{"num_hidden_layers": 26, "hidden_size": 192, "num_attention_heads": 4, "num_key_value_heads": 4, "head_dim": 64, "intermediate_size": 768, "vocab_size": 2048, "hidden_act": "gelu", "norm": "layernorm", "norm_place": "pre", "norm_eps": 1e-06, "positions": "learned", "qk_norm": false, "attn_scale": 0.125, "bias": "none", "tie_word_embeddings": true, "parallel_block": true, "init": "normal", "init_std_qkv": 0.0361, "init_std_o": 0.00501, "init_std_up": 0.0361, "init_std_down": 0.00501, "optimizer": "adam_variant", "learning_rate": 0.00147, "beta1": 0.95, "beta2": 0.98, "weight_decay": 0.064, "lr_head": 0.00696, "max_grad_norm": 0.5, "warmup_steps": 422, "schedule": "cos", "final_lr_fraction": 0.0, "batch_tokens": 65536, "max_seq_len": 256, "doc_mask": true, "z_loss": 0.0001, "train_tokens": 552400000, "max_steps": 8429, "dataset": "wikipedia_en"}
MLP neurons of a small language model. Each row is named by its layer, matrix (up: input weights) and neuron, and shows model dimensions 64-159. Each number is 500 + 25 x the weight over its row's rms, rounded and kept within 0 to 999. Numbers have three digits each.
Before each neuron's rows, "fires in" lists the words (lower case) most often at its 100 highest values on Wikipedia text that the model never trained on.

fires in: "of", "in", "among", "to", "the", "corinth"
L7.up645:512461527486536492472477480494472544509497507493521497500536466491494492492488458541505505484480504526519581497467474521439535467483505516482475475496493527484483508515496544492494480499536515506528506513519531529504496493477504496489507520478490499505494480477526505531482518564495524455

fires in: "in", "out"
L6.up658:494506506502478502503509488512556535523533505449487484502463468518460518460532538534487483534517493563502530531512506550486510538521532478528533468491487474479451503472480515489507512491524495490448474481459488536442433487519479492502534490530492529443503512506497463526499503521493500529

fires in: "first", "ton", "every"
L4.up523:502466498500540530498494519496505478516493485549508472518475508485513525527508518511470487565486475511496526499481517513512484524462502463507534511519504476526513518464484485490519482486489510498508486476503488552496561466512502522546500479509495519478502518500540490525510487486490485465

fires in: "on", "born"
L2.up537:485526532475510531486528533520487484527527473502505527481506503505475512502510519523487466467549480488481475484484504462459498530502499493515488512503473521469502497518485528483524417512538523511484511510510470484487458470486517528515476504442485512490533524476494497534503472515469513498

fires in: "also", "written", "often", "usually", "times"
L8.up642:507488507496533542513506479482523486532477499453544507478504502503460529501524502419503485456486534517497492509490495506508545441471486464490501532475521515513518495495502546489530542500504502512485514521541510532495511517502481502472501516504469555524529555464515524522497529494464526489

fires in: "second", "first", "third", "fifth", "months"
L9.up202:537481510495499528512503512515526488470479514552462490502511489441493485514497491479509518515489482542550523516513466519496495542475506535488473509530524480543515504489479500510474516488509482459483451523507519503510500535472549559502547466554477492464503474415524470523474477475472469486

fires in: "different", "most", "some", "many", "various", "great"
L2.up217:496511450512492515475491499466506511463535493493478533557493535538531471524495501511454498513497537536509470520508491487502544466473519510485521515520497520484497499499477432506446456534501439486518455489532468459502497491486498473522519496516477500481500476518456465502545482500494519468

fires in: "music", "political", "politician", "life", "art", "people"
L2.up750:517539477511539458490517508462536505504503481464469529517517531495523493460504565499492487532495492553497526492500484508507527482511468501503523502572492495491508505501492435525462468483489430469465472489498535476478434476474532492466484481564478502486500492474536474493500518509515480501

fires in: "which", "that", "who"
L18.up538:481494508485489507446529514468494499463485518514510564481482442519518502497512480511481524487519501555514549526514474515514542534439540509495496480495484489517527465515517510491467533504518478517545532504503474503510516493485490503504555489473512494454475494524500485532505524475462516553

fires in: "has", "have", "had", "resulting"
L2.up384:502532537520482480499513538494540480503520503494423508544506503473520507494536480514455528506490533501513511518482503501489529504531506468461509492561448527511496486498544476504515506495486450462505533531528488521543466530451513485477524486505497521448548486479496536492526510521441517462

fires in: "this", "river", "other", "road", "highway"
L6.up101:474512538467501535480515483486522525500496492517497521519490516496477531494500468557522471479460524509484499495524496475481526516513485525530506444513500466517501508448466482462473550505497470499513477557520470491475526460513465550481490484466480505473453461519516489518507545512505534551

fires in: "they", "she", "it", "he", "has", "would"
L2.up586:490546521532527540470525511515492520479506489514468536487490532513491499530486533503468456482512539489504498518499503558460516465514505486508518481533481537482523483506512498541485480480522429530503451505509469496510504511485475522479538520437491503471518495489444489528521547551495522482

fires in: "against", "between", "such", "these", "both", "known"
L3.up396:444484493474502495497497498459509443502448497484510526538499488486459489466490529489515471512484487507512480510500497499480515519522520512503459517485454523512531487510511517476465484513516504464535483471499488502522514495498517543522504494496481532454471447514478537521499444539472499491

fires in: "a", "this", "however"
L6.up663:501489481478475508480490517460492494531502501490495474498479578509500525504500528525475490504532517496510480526509503491554542562508494513496504517511479537485550503484488472484509528524491450517550481514514483476505482495460531489512546467485498522464481499458473494469549486499491468509

fires in: "born", "such"
L2.up732:523515467487499515477483519480512502469520499495480528525498552523464481512536482506502493479509525490537472496495509508478543495479503544464474516496497500484534522476467500483481483488485499469535522493497490496484479493525491543494554465480475524486450477469451522527509503513436483486

fires in: "several", "history", "many", "different", "two", "various"
L2.up690:504489506490523522511500508463516504483483499492492538501515508511492468512534480493488458479553502528535470498483492463484523450472527505519516473497470486491537465523500438468497540528480469504532485467520485507526472484502528528521511509516493555472544494527485416489522484529522490491

fires in: "thomas", "thompson", "george", "william", "emma"
L15.up506:530477477518439480498509502503457537487456504492502520481502499526492448494544544498486447465488498522500525551489490489460550461478491493469488466508532550482502482459511502482501516483482494472474467499505530509514438450502510492481498519549475466471507481481517490467512527519503477470

fires in: "first", "university", "cup", "league", "council"
L10.up405:507505498496497513472472527486483512515488494519523464468495542566517450485500511502481466501528535504486473501497451533525489504461520514490501491497522556487527490505520446498502540476559488490524505512518468473476513499522492506489504494478474472463477500496463529518475534505515509464

fires in: "0", "1", "4", "3"
L9.up533:532473485467534500486530511485474447489473480491509524517494482501525443552510549483493514473474541521483532485475476505509489534450513521459457495518499532498496470475516470521480511516522529455505478523540488499511487487508541490474539483516490499486501491506535499519465557540506513422

fires in: "history", "language", "japanese", "yunho"
L4.up114:433524460514525476457514508492511520474501508516479504487481527490480490520540514477533510509524484482484470478528498499540518547513507485528465533519543529496478498473465470463491476509471480439484441503515497494496489487484518513489536508530496484509532485481514507492509512537484516510

fires in: "than", "to", "has", "have"
L3.up371:465485509501514532470504539497550509476497494496494523494488516492471499512482533472520466505507504490516529484457497552462508504489520489502510477523526520508552502496482525553491467473499507515518530464527464508492489502493462548526500500445485483459535463466470512499538510576438503515

fires in: "of", "few", "most", "same", "each", "several"
L15.up152:509520479551512507456526489452486525449464480510474498512555524465503484489486496505529492500537513551504470505528480503524529512474525476529492456539498483530518482463511497456492505533476504500497497510532467536514542497464513564508488519495493468484499510477491496526465473496481541485

fires in: "that", "because"
L18.up135:488501496500461469474514487487465504477473525522475475472503481456478501533491505504483551489512451538510523522508527527536520494499519509484526464494495501484560526456466483468490469558431484473506487467463527489480513476499519487513513521437497454461482520474533508467459468521488500504

fires in: "it", "italy"
L2.up162:473526487530491534446519516498506522493503487525490548462518557510516562489465529517483490513548510492491535477472480524480508514490485477507546516549541519507486495429533495512470515508506499538497504487483451463476478501519462509473533527486453512497491452489468498513545472496446519498

fires in: "in", "for"
L9.up685:489484548489519553451518498507459476485505487522487521481456484451478502506479490515530485478521485506502523496492486483493527495485525507521463463530498481463486501507493485509517541480474518499491465503541514529511482458488499500511523412510461526474524508454522458470496459534499489483

fires in: "second", "first", "s", "summer", "time"
L6.up726:517541517530512534503512507517494518475525489468522453521481498539500465511516497508531452488481510500533481480492511510508490544481503520461464505531488503518502498523512461498514519481532492470441504531511488498495541466502529497479530460514494498474527534483524502510523461503492508520

fires in: "two", "three", "than", "one"
L3.up672:460481498494509523484484521441548460480507496473509563502505542484450480494507571495454484490490484533515506509455536544484555497468518486493506511470507501522527503487476483457482459515504517507509500450488476519511458519519473523540527520511480527455522468518476515534511465506493483504

fires in: "it", "goals", "italy"
L3.up4:513491526560524524508520469505507479505459476515504527526520582496511489528501507502491493433481498505519523504511500480524496478454462487473512477473563509546478507499473484554500461488503477532467527495494499539485524517520466522455493495534498532494508501509489512505496534536519531510

fires in: "career", "then", "five", "also", "two", "three"
L10.up550:463487480511476541495497469451463521497482514470523516515488535510477459495502509467502471524491531527488503536521497478461523511456520506509465495475449526537506481515495498503495478480556526535517484488466454457520490502483547493467525509491499492474548469481527501543514501480450501442

fires in: "0", "central", "pts", "goals", "votes"
L4.up571:482513533504492468499515526479455505515496512482466480538452493498510494487488496469515503490502549502497484512523498504513488487520485481549418473449501502498535522507533491487509466507481498468482514497509525476477515496501559487515520478463485541485460485500502489485494525517518502510

fires in: "the", "to", "he", "it"
L10.up217:462506478514496475475479517480471512475496453492505468492473507504498529492514519491464494517472517545517559514484501503476480491513523510510501513507545480465529503505488507474532527506516471555465501559516501502491494521479512498514491507472474509451473542484482529504511483536481526439

fires in: "of", "transferred", "daily", "background", "party", "separated"
L9.up92:468515487497472453486516528523504520492500486486430486494502547505501477471494537502475503494506538507511528511490493553525496460508532468532497464487508482501499493464483478521507537510529445494512495514448480494489555483467490473487539518461473521497424508453512518535502464497498455518

fires in: "of", "marine"
L7.up212:455497473532553492505463535503485513508532478544491502483515531475517466502520505488478479490501495513526533506459489546484501491504543465502485511445503482493545505506497492488546542550543492502468489500488540462512480526525502446485517502478487514451510463452508503513500468510518500489

fires in: "two", "four", "new", "north", "three", "small"
L3.up697:439489513524452479509511487458543516505499510495468491543492526483459475542502505497485477553512528477538550495547514507514515549536547461491492488489492491491516501434477505478505461492462515468458508471511502515497498492501538496554531544534502516509494514490514507498515518491435475535

fires in: "states", "spain", "russia", "house"
L9.up256:479467487492500533464524510463500499496444495479502511481523499492453514494469502486492502479522562473469507532532492529485464521539496516501478483547488458479548507552518480489523464487523482453508508478469469510507502499501520508460498491521483533466463468537479500508481501494478529505

fires in: "construction", "functional", "requirements", "development", "assessment", "investment"
L2.up660:536488488483498498501510482522516504491463501476464510468501486492481500480483481475554501531498499493514549496502474533484526538503527503437478555542491521484521486504454478519491553508449463475506468518488509544504494456542460489523515510469496514472479482474481477497517525432503490501

fires in: "title", "1", "statistics", "website", "party", "life"
L7.up359:497498515509506495473479503498475509479442468467449490511480541494453483522491458528522509483510506486507490472502478497526507517510513484486500488511489484539522502482484509484504515511501484432490465501503494518518499467481508543466523483495492469489507474486513563515492503501523508478

fires in: "of", "life", "music", "battle", "geography", "career"
L8.up468:543560495533486487482482532483447520417504481497472477469465530520489482518514515521511487500479479473502516461486467549474517488463508485470506518541530495468533528479454500511500488517513437456511509468502497493520508492474482486488479441496483510478481488473490518508488532510532492459

fires in: "film", "public", "director", "album", "producer"
L2.up391:550484491486520517481506504468544549516518478487534518491495529479517507471530532511525457476501498484469481526447459479468530485513484500502527464541537497489523489461512474517500477526546445499473484521505528483507482503555533491457518500499477475475512534519484504515496565499494517498

fires in: "a", "available", "i"
L18.up395:511511498492447501503488463493489490511502470516493506503478527467417496536531474481497518537489487491542526534521452503510504502472499509508521464493469497471518515486447552511528533526497451546517541501511453470473515492560508518498517516499490503497501497499529528455539498438474523493

fires in: "city", "town", "station", "building", "family", "couple"
L4.up265:488534507493524497466492508482506554502501485462531508526515557498473496538475465512504492483469512496504489471521476510493520489476528496492523523508473488530525494512473481481468547531482462483477445485470462515490527496552511549518473466519480496508462466510547558535502494504502523526

fires in: "no", "major", "more", "special", "specific"
L3.up136:489536484487517463460507456514510532465503499484488545522493533505467530474469504477515467527496491520477493486508496494485528534489537511514526490504562469540531491456496484506496493503511499526516475514525510505489504530542513507504513492474486479465488504497483520548542429521486477486

fires in: "to", "did", "well", "would", "will"
L8.up486:496497501492432524512553496496538520506522510476511518482487494531462509507529498513499508457507508546499548529498496560493569436539502514496503496539501478479507506494521521491523462532528459488503506481529481496505478465534487518468512506474478514490550545446501475491482506519463508485

fires in: "in", "for", "of", "on", "into"
L2.up648:468519503527473459481493497469514515498542498490505454492487474528499497440488540542501533518490495527509508493480505528501529461485557498504523441514511534475528517461505504475504469499500449486512482502475545489480514492519521503517473483493487503491495496483474454505495504518457476508

fires in: "and", "had", "shue", "city"
L6.up68:450481517461517485503538500478536473502518502530497466488528481439484464474513475490464471483506543512500513573479500505498500534489460485500527473497492487523524483509545477483516492480469494521508492511501487494490458471491499505481481496471482539456557503514505495521494526516467500459

fires in: "school", "station", "programs", "schools", "program"
L14.up587:448491500522466529499507498531461503521474494473491495506512455486466499549506515497499510505473489524515526495531507485489459469519505495486462488534511486471506518468512469473498546528486523541479489523504534458548475507507500490496564489528464461511480512526462528530483463476482516497

fires in: "group", "groups", "party", "national", "political", "most"
L3.up23:522484481480532509463501477492518471514455504447437503484480487514463465490507531491512489528511520521560523469497490548492518485428510516464472523532461454532512480486483464512492505517510471527482482444488476511525515496521487537445521484498510519505511445523480514519516548513501537493

fires in: "at", "win", "on", "up"
L15.up696:512482514490476497488512535503423477510489496499492473488506514519519474502506487502498477478511484544511526530515523497479540491528521534517489493518550503496512501517515505474495489482546536489468472518474500511488508476525526506482487539527501488472494491496532526472490459505516502509

fires in: "also", "each", "again", "morgan", "this"
L4.up192:519492514515463503469512520546526475470444493510514549524494554511472493514491510556512508490489550496494474526526512518506512494442448518496481457509464511511532505489507481474495516488520510526487497505527491535488510524496513521485546526483494494471478482512500486505469478516468493485

fires in: "that", "on", "because", "described", "as"
L7.up726:449534527512505473480518507460493460489537518482497501456487505468494463520511495503492503455523507548537507508527545514456523509510524494534526483530435523453529488522472507457508534516475464493520492496531479526529496471485534471524533547498472544491470477500546485520493498512481503516

fires in: "and", "the", "consciousness"
L6.up78:479478491490500501494488506479544453477502516520468523511419485501453485498505496492504486491505529504516529483490502509464502506498501511537515495494452510504545513489459515518493487510470450541517507481489519485533464480501504456540529508499498549531503470497523482500527520491460503520

fires in: "0", "19"
L14.up263:528513505533504533508510557458506480472490514526515511503473527539502488532490531501522474503505480512511476476499461528508504510470506477480476486492474462504518488515527500527497484547502476508453503502480520532525533504508541506498547494498469543507496504483518506500491545497461498481

fires in: "university", "institute", "of", "summer", "institution", "china"
L7.up134:472465498523496537478500515524502484516499494484461488486508477511506500481517493498492510542518467501532516477487503532530493478524474472471511551518532533477512507483481466461541548517495483524525457491513474535503501502499541511476491515522475516489477526446560515505483496480494470479

fires in: "history", "according", "career", "other", "early", "background"
L8.up207:513495484516505545514493495478474483490447505505503479524511491456460472489502494535527501503486487496478489474470483445483533509489541470492493489526495520475571488486488522457545483502503488501480488528547529482476477454542531477484517500495483505481540519526466492509516495498474501477

fires in: "is", "or", "are", "can"
L10.up612:503512487550463523454525510493452500503503455506497433473480523528502473508527510475483540513496500507490520492505488533464498480477540466470490488534458501479485495500548493490483511503492499531520500548479511532480430491508471531492508486534471519517513536486477487559527539517510515509

fires in: "total", "apps", "conservative", "institute", "featuring", "career"
L4.up569:525499503508520523501514487465501487486473517544474479495495509520479513473507500514430455520527516505483480517451503503464479500522442505507508501509507511493506501498494494510542474501498453523496456506516526508491490488470523506530469523506503473448548504470462477479531535516513540494

fires in: "on", "used"
L18.up215:509505507508489510503499480516487485430500496493520503525504471458462496532491502506516469527575517485468501517489469519488486499453513514521492493520488493487514485521476493511441474557511499467510473535511500512528510449526508510507493459494461498482459485563521524535486496478469533460

fires in: "and", "its", "s", "largely", "largest"
L8.up253:481479489528489482465528500490518480498481500529501509499479515550482472486445534502543529487513567474451496512496494492440494484458510494504486442503483500493549504468551498504501524483503481540521495464467464453489491457517486515525532504469500468438490481513541499492476482523459487457

fires in: "s", "league", "cup", "for", "state"
L7.up304:464492462531488510496488488484489561445498488525515495482486460534490495489550492499533478519503511493540448476486479555503503477501516529506467517503477524490496504521501498484516490492504459484478504560495476529499492512465502515538510468514480512508514523482458495503545496490512541493

fires in: "have", "are", "or", "has", "had", "include"
L7.up511:467538485535528464474528513498518529478480512519464438483482507483506509505507467509485454506480442492478531485521502512466510498479501498453488515529499479526458489519521498495478542477503483492527505474482496545476484518483511506499507507498455512449481530480524534477509476507499484477

fires in: "by", "with", "of", "in", "main"
L18.up345:499479524504547493492476506478521527489474515452474474523482506509436510499516503494541494479492525516502510482498505490498501472525541483495474429526522511507512503505517460482497501474513475480494473510507549516469518476510505471482508467512475508484525525500502511498574475501509485481

fires in: "as", "japanese", "india", "including"
L3.up133:521452484500513496503503514524500489450481463512450515485521511492447480473473490543458512494460456466458508548495500519551465514475512533522500514498510507498480504454519446495514474520511482525534461507460499493507473494498458532489462499512526492425524488547481494519471538483486472464

fires in: "of"
L11.up150:497500490516526513489484505482486503459492475512514499488501525507503503494484480473507499484461504490479471543530466494520514470504460520528487497531493556496485488539482528504511523490511518467519470487509478487533507470491487507467486462504472495496489496440517530478487505506452500476

fires in: "july", "april", "june", "february", "january"
L15.up127:517520455501493522468499474489489523507520462508462483520462495495481522505490471464506441534518505505547501502512517459517462529479469497493509486494458466484476532424528501497470555508505500527516530496522492472581492506507483469519541504515464522486494481526492527518532497477483489509

fires in: "between", "company", "both", "female", "children", "women"
L4.up659:496455500520494484476512491523507452481479488491496543495531538492485479530489529518489461558501501461465525457472479516555527474512526501462509549494517507482527484491472507447506477499485481467500448505511501474522498493451508531536541495536503544481497440471497504503508464537505461480

fires in: "the", "of", "one", "eight", "there", "nine"
L8.up233:469509479514486499476532493484483515495478485493448552486496515505520511509505481516473525517496498497519502493514500529456545504490553522459462503519534509503539485477481522493479484508507482498492500499473479458484485532466491442523542520546478533495523509492513516485539480501489513524

fires in: "and", "has", "who", "career"
L4.up18:465519464553517498516494522507453470504470489508489502532513475491478451508532473494520482473493480468505514502537500501496519484498522456513439532487523527490560493542531494503533485497494466470453476535510510506469497509505482491524531512498489485448504471483484551486539515499487508465

fires in: "and"
L7.up75:464469497512509463498533516491531485496484491540486552468478492469493512520517491526438459492535501501470525512469481516477519515487539462517488511500517488501523490454527482503490473487481448530537486482548478506510480459462487539497497477488478488473538504546456503502483526525500536474

fires in: "other", "and", "this", "these", "is", "are"
L2.up409:472481506509494518472497465459517488460488491507502547474493494476482508514522532525539444496504466474495527488466486533479537493487538504497529436531511487507528494471495529528473534486517486480537509479477469494482522471466460515515533514497488519487479450468461499495517537521499510510

fires in: "at", "us", "atlas", "on", "hot"
L18.up337:524482515528514495516527511459486531516518480500503467492488509483493493503536500501486461461516525507490529488454492507526508506503512530533457476544492449467491507498453487465504441507534500483506538486518502513501524480504482512493465511516549485535491535533515546550489424515494533464

fires in: "and", "career", "background", "early"
L6.up613:469464532486521548474510508486492477491484500532516461480535498481497521480523466549525519473535478484480506464547512476528519489450510494524475486523497480458495501493476467453499495469515507509507493502527507503493484479494504504529466473471485484464539497450521491514518513505481529466

fires in: "have", "had", "has", "resulting", "represented", "represent"
L3.up743:480539486487515484482476512537521483505473496472430526520499481507505512466504512530478488507501499533501504479500496560478515464487502500480511527524507518508493506540525492499525464482516482481477484493530487473543487526450469497485497466504483522468515483454512528490529456555461488495

fires in: "the", "also", "named"
L6.up716:517479468493484478499492513517518478518496502470508466466528490478477504509507477508443479514513516517510515515510499483441531470472484468522506536493501488525483480520493517505529475443544561486489516470508507483501505505522528501512507511505494514506542559483496492521494483486491493493

fires in: "to", "population", "not"
L18.up609:523523498527527491477533474487495455484533475489534543501512452508488507488517518492500508488503471516498497472487485508477514494519515558519434485500509470468469500502531472493505519548501439528505495527548567502456461451510505498455471440506455501459531460505477519487530474495498526473

fires in: "music", "song", "one", "two", "album", "this"
L2.up656:485508530498490498518503489447552522477496503517456505493466526518523507487519490508537525505491493475483507492467482539483559502497517469500566475453499513532546496449519515479525516546502496492514463475448478488490507445541474483486480503484485543517477488485471491530503475509563506526

fires in: "at", "team", "nation", "northern", "against", "location"
L8.up529:475519508497545534472504531459520540526458489482492452522510509500469506546489486515514482498478503481504471476526524537464497475537519520526462482566465482490537498505508493462519492551532489521451502502520479504526494451494503502475467491507465529485520513498524506541471493504522568492

fires in: "s", "west", "religious", "related", "religion", "finished"
L8.up380:486485481501466501485523486465504496495471482506449473491502499522462493517482501475470537515525494490489480505511484481456520524528520475517466511504481483513501492508479502536449475517493482498461452468511480529503481470524533550558525522513474528469556526496536519532546493486501502523

fires in: "in", "involved", "invasion"
L3.up64:446458494496470452491523528543507508513481501497432524500497510513473512523477535480507511479509479483597511531517488525459502435489526506523470471483501502495520481540516513488518529494544487502496490475502480513518525502516459519494515478527502546495509501452512514505543441531461481535

fires in: "of", "movie", "infrastructure"
L7.up563:495487506464533503501479493521532535536459502503466502502559511503503522491515491477463458501503469546482522480499503519510507515503498528463491482504547496502551498491492518548516517509552500519491523471478504520503507509502526491493470528466487475498501496471488528490454500503474487530

fires in: "between", "house", "family", "station", "school"
L2.up711:477459507514505500459509518531499504450478496478511522509557512499482491491472531517514474527517518482453492533497488511512527516536532485498508477542515474478488480464487475522484490526499480461510530530477509475552491492484490511491501526514472531481494484520497514533456456492509505482

fires in: "no", "not", "any", "because", "this"
L2.up4:503545485515478448498472512503490466482475482488522574512469521503532523465492506492499466529516518485517472526532508501547515504525506500485479524528527532485526513453538518529496462489456508474481525478513502501475530515488540501493540520501502494450544455457442495507483477505506495457

fires in: "a", "number", "average"
L7.up175:507527466512539508474476510483489529487498469494500484462475491500463446517518498502526516536481523531515497467492495493506548444497545470481498507514457517527504502514503489476580485529454486488477552484523521525477500505503513461567532517509474506531468542463492495530546514513505537506

fires in: "and", "warriors", "league"
L9.up263:476541481526492549490485518523488476488468490517507524498410493460459517500503557489521495545558483500528507526557503513463504490511514473477477526474480497504528494514529523449533541486509432510525502482490457534511516492506475523502488516534487533459486488519489508510508506472505465483